From a checkpoint of a small transformer trained on Wikipedia: a variant of Muon for these matrices, 10739 steps.
MLP neurons of a small language model. Each row is named by its layer, matrix (up: input weights; down: output weights) and neuron, and shows model dimensions 48-143. Each number is 128 + 24 x the weight over its row's rms, rounded and kept within 0 to 255.
Before each neuron's rows, "fires after" lists the tokens most often just before its 100 highest values on Wikipedia text that the model never trained on; "fires on" lists the tokens most often at its 100 highest values on Wikipedia text that the model never trained on.

fires after: " =", " was", ":", " El", " L", "\n"
fires on: "\n", " born", "an", "ot", "iz", " held"
L3.up786 [121  89 135 123 133 149 122  56 108  99 148 144 128 142  98 149 116 156 144  74  76 149 139 141 165 154 171  87 134  87  90 167 109 131 119 142 151  86  92 145 127 148  96 111 114 113 121 119 113  96 132 145 145 120 134 123 145 126 119 152  81 100 116 113 156 174 151 185 102  77 122 114 120 105 127 117  57  94 166 133 131 130 154 129 138 179 124 143  90 161 116 141 122 105 107 142]
L3.down786 [ 65 103 122 106 134 160 106 141 165 122 143 159 135 152 148 126 150 125 172 116  56 128 126 161 119 148 149 122 143 149 131 126  93 168 140 141 101 137 126 155 134 136 146 138 131 116 111 122 135 124 136 126 142 151 159 141 105 124 155 144 163  95 104 139 129 182 116 106 134 168 106  99 101 142 116 106 115 126 134 148 121 133 119 103 101  93 116 130 124 129 109 128 133 141 152 114]

fires after: " b", "b", " University", "az", " v"
fires on: "oy", "a", " of", "it", "ap", "."
L2.up289 [ 94 101 136 122 100 140  89 135 153 143 120 175 171 122 138  93 123 151 129 100 124 123  96 172 151 117 108 135 111 117 121 102 117 143 144  69 116 134 130 116 127 174 126  95 151  72  97 112 150 132  94 156 147 146 132 141 119 175 132 129  53 121 142 146 145  98 113 129 137 132 136 124 116 145 156 121 164 103 109 143 163 122 111 112 151 137  92 136 111 125 146 122 115 142 129 139]
L2.down289 [122 170 104 131 132 132 155 112 149  77 120 119 136 107 130 119 185 121 150 126 117 145 159 123 134 171  99  94 129 139 114 100 119 127 166 160 135 111 135 127 111  97  75 120 161 112 122 112 124 110  99 150 123 128 131 134 136 131 143 140  94 115 156 133 106 133 159 162 157 138 147 123 105 164  87 129 115 132 133  89 161 177 130 141 147 124 139  75  96 129 151  77 151  99 147 126]

fires after: " ", " r", " the", " H", " G"
fires on: " |", " most", "or", "ad"
L2.up886 [135 107 136 131 145 159 144 107 153 116 132 131 125 113  88 122 120 125 118 129 133 152  52 134 124 120 115 132 137  82 155 104 116 104 168 156 139 141 109 131 120  92 135 155 160 111 130 160 146 102 153 143 127 113 117  95 138 133  98 102 139 109 115 114 116 140  92 166 121 143 144 120 140  97 133 110 179 119 116 111 144 160 136 143 112 138  80 110 119 116 149 138 108 101 134 131]
L2.down886 [135 133 141  91 138 131 111 150 119 156 154 107  88  88 108 141 150 132 124 118 158 151  92 106 125 102 100 150 157 154 132 147 113  97 110 146 151  92 121 141 114 108 177 109 134 128 116 123 104 159 155 159 173 108 141 168 125 110 118 109 127 141 135 149 143 104  99 124 186 114 131 119 132 137 169 169 157  92 154 155 174 163 140 122 177  84 122 103 112  94 136 151 119 157 144 114]

fires after: " I", " Women", " Men", " women", " record", " Man"
fires on: "'", "ag", "ing", "b", "c", "writ"
L2.up1214 [141 159  96 161 118 136 114 113 149 126 103  99 146 128 122 130 119 150 103 132  94  93 116 101 138  93 137 110  96 147 118 142 134 102 102 104 114 117 124 128 143 123 156 105 159 142 133 137  97 117 115 144 133 108 119 143 132 164 145 139 157 108 136  97 107 145 105 143 129 105  92 153 157 135 121 119 121  89 157 164 163 104 150 107 183 107 187 116 111 135 170 117 159 144 143 134]
L2.down1214 [118 112 152  89 110 158  84 179 121 122 149 103 142 132 129 139 113 145 132 118 119 122 146 156 153 101 154  95 137 121 118 205 120 126 158 134 126 166 166 118 166 152  98 122 128  62 120 139 108 119 168 106 121 170 110 140 152 113  86 131 146 158 100 131 128  95 156  91  80 116 132 109 148 104 128 136 159 153 142 146 117 109 144 104 126 134 113 160 134 104 102  99 113 117 142 163]

fires after: "==", " one", " Tr", " some", " un", "==="
fires on: " of", "av", "ac", "O", "r", "In"
L3.up681 [119  81 117 165 167 107 135 100 108 144 148 135  91  88 114  92 180 145 108 119 139 137  87 105 169 140  92  94 128 111 121 102 121 175 140 138 164 149 190 139 101  94 137 153 154 149 142 161 145 111 122  96 130 124 112  78 109 125  83 163 117 135 125  88 124 121  86  90 111 117  89 110 145 151 136 130 134 127 119 125 134 143 142 126 145 185  73 117 128 107 122 143 143 102 133 131]
L3.down681 [122 108  96 121 143 101 147  90 118 115 102 173 134 123 111 162 133 145 141 123 125 153 159 136 137 141 130 152 127 117 141 168 119 149 163 184 134 146  96 124 125 140 106 134 160 123 152 119 138 161 127 162 124  95 111 140 127 154 143 150 123 110  95 136 120 103 110 119 151 171 113  98 148 124 133 131 125 169 141 120 134 143 141 139 160 116 101 132 183 124 142 118 133 129 144 146]

fires after: " —;", "uc", "is", "ire", "h", "ie"
fires on: " —;", "ky", "ode", "al", "ent", "ction"
L2.up188 [175 121 178 113 182 109 120 152 114  87 125 153 140  78 138 106 114 113  99 111 113 102  91 137 147 168  99  97 120 103 143 146 134 143  83 126 158 163 145 113 132 170  92 140  67 121 145  99 100  97 167 131 135 116 137 123 136 148 126 131 143 126 111 124 145  84 129 113 153 125 124 142 140 175 104 129 140  58 130 142 127 126 129 152 139 158 162 120 110 155 148 111  84 185 116 107]
L2.down188 [122 147 144 161 107 150 141 145 157 115 131  88 142 158  96 109 117 154 143 138  87 142 123 137  97  85 135 165 143 148 112  76 131 103 152  92 120  95 135 156 155  98 113 147 116 137 126  82 165  91  91 104 108 116 130 137 129  61 139 121 124 126 172 146 119 112  94 103 151  78 129  97 118 121 177 171 120 136 137 119 151 147 123 142 115 150 145 102 141 140 153 150 166 122 137 111]

fires after: " che", "ele", "oup", "ow", " fact", "and"
fires on: "ck", "le", "ph", "b", "em"
L2.up1224 [143 139 109  99 132  66  92 105  92 137 152 102 133 124  99  99 145 169 132 111 130 169 158 110 163 142 154 140 114  95 113 114 100 123 122 126 125 107 104 139 185 145 158 106 144 133 128  95 118 133 143 133  71 111 126  74 108 120 117 131 128 136 144  99 134 135 158 122 114 110 102  85 121 108 129 155 107 135  92  99 117 160 146 134 118 119 117 117 150 138 168 111 105 132  53  70]
L2.down1224 [111 130 128 112  61 128 172 136 132 120 104  92 122 142 147 151 150 138 122 143 133 109  86 161 169  76 178 159 131  95 115 134 181 132 118 132 109 165 142 141 125  93 112 119 131 113 162 132 119 114 111 108 127 114 170 170 115 162 142 138 100 135 108 130 162 120 151 164 143 127 114 147 121 143  93 135 119 131 120 132 119  97 117 115  98 121 120 109 186 136 194  94 140  96 157 114]

fires after: " Sh", " Bl", " sh", "ight", "pl", " m"
fires on: "az", "o", " /", "el", "ort", "aint"
L3.up368 [163 126 153  98 141 113  97 111  97  85  88 113 168 134 178 108 105 133 117 113 123 103 140 140 127 159 154 126 123 130 149 128 125 158 104 130 111 124 102 151  95 120 167 131 179 131 161 114 120 107 133 128 185  69 106 156 123 111 114 143 127 123 186  93  98 133  95 103 109 120 138 167 110 116 105 147 152 114 116 138 107 105 108 124 121 131 114 111 113 131 139 118 197 117 140 159]
L3.down368 [154 135 113 130 127  91 116 108 125 144 129 113 145 120  88 117 125 116 136 117 183 153 141 123 151 149 119 134 167 140  85 123 154 142  87 115 156  93 104 110 110 115 142 126 135 145 143 151 122 116 158  92 136 104 124 158 159 132 106 125  94  77 125  91  86  96 108 123 127 106 150 126 145 111 111 118 175 100  78 152 133 147 130 150 163 119 146  91 117  80 126 116 153 101 124 178]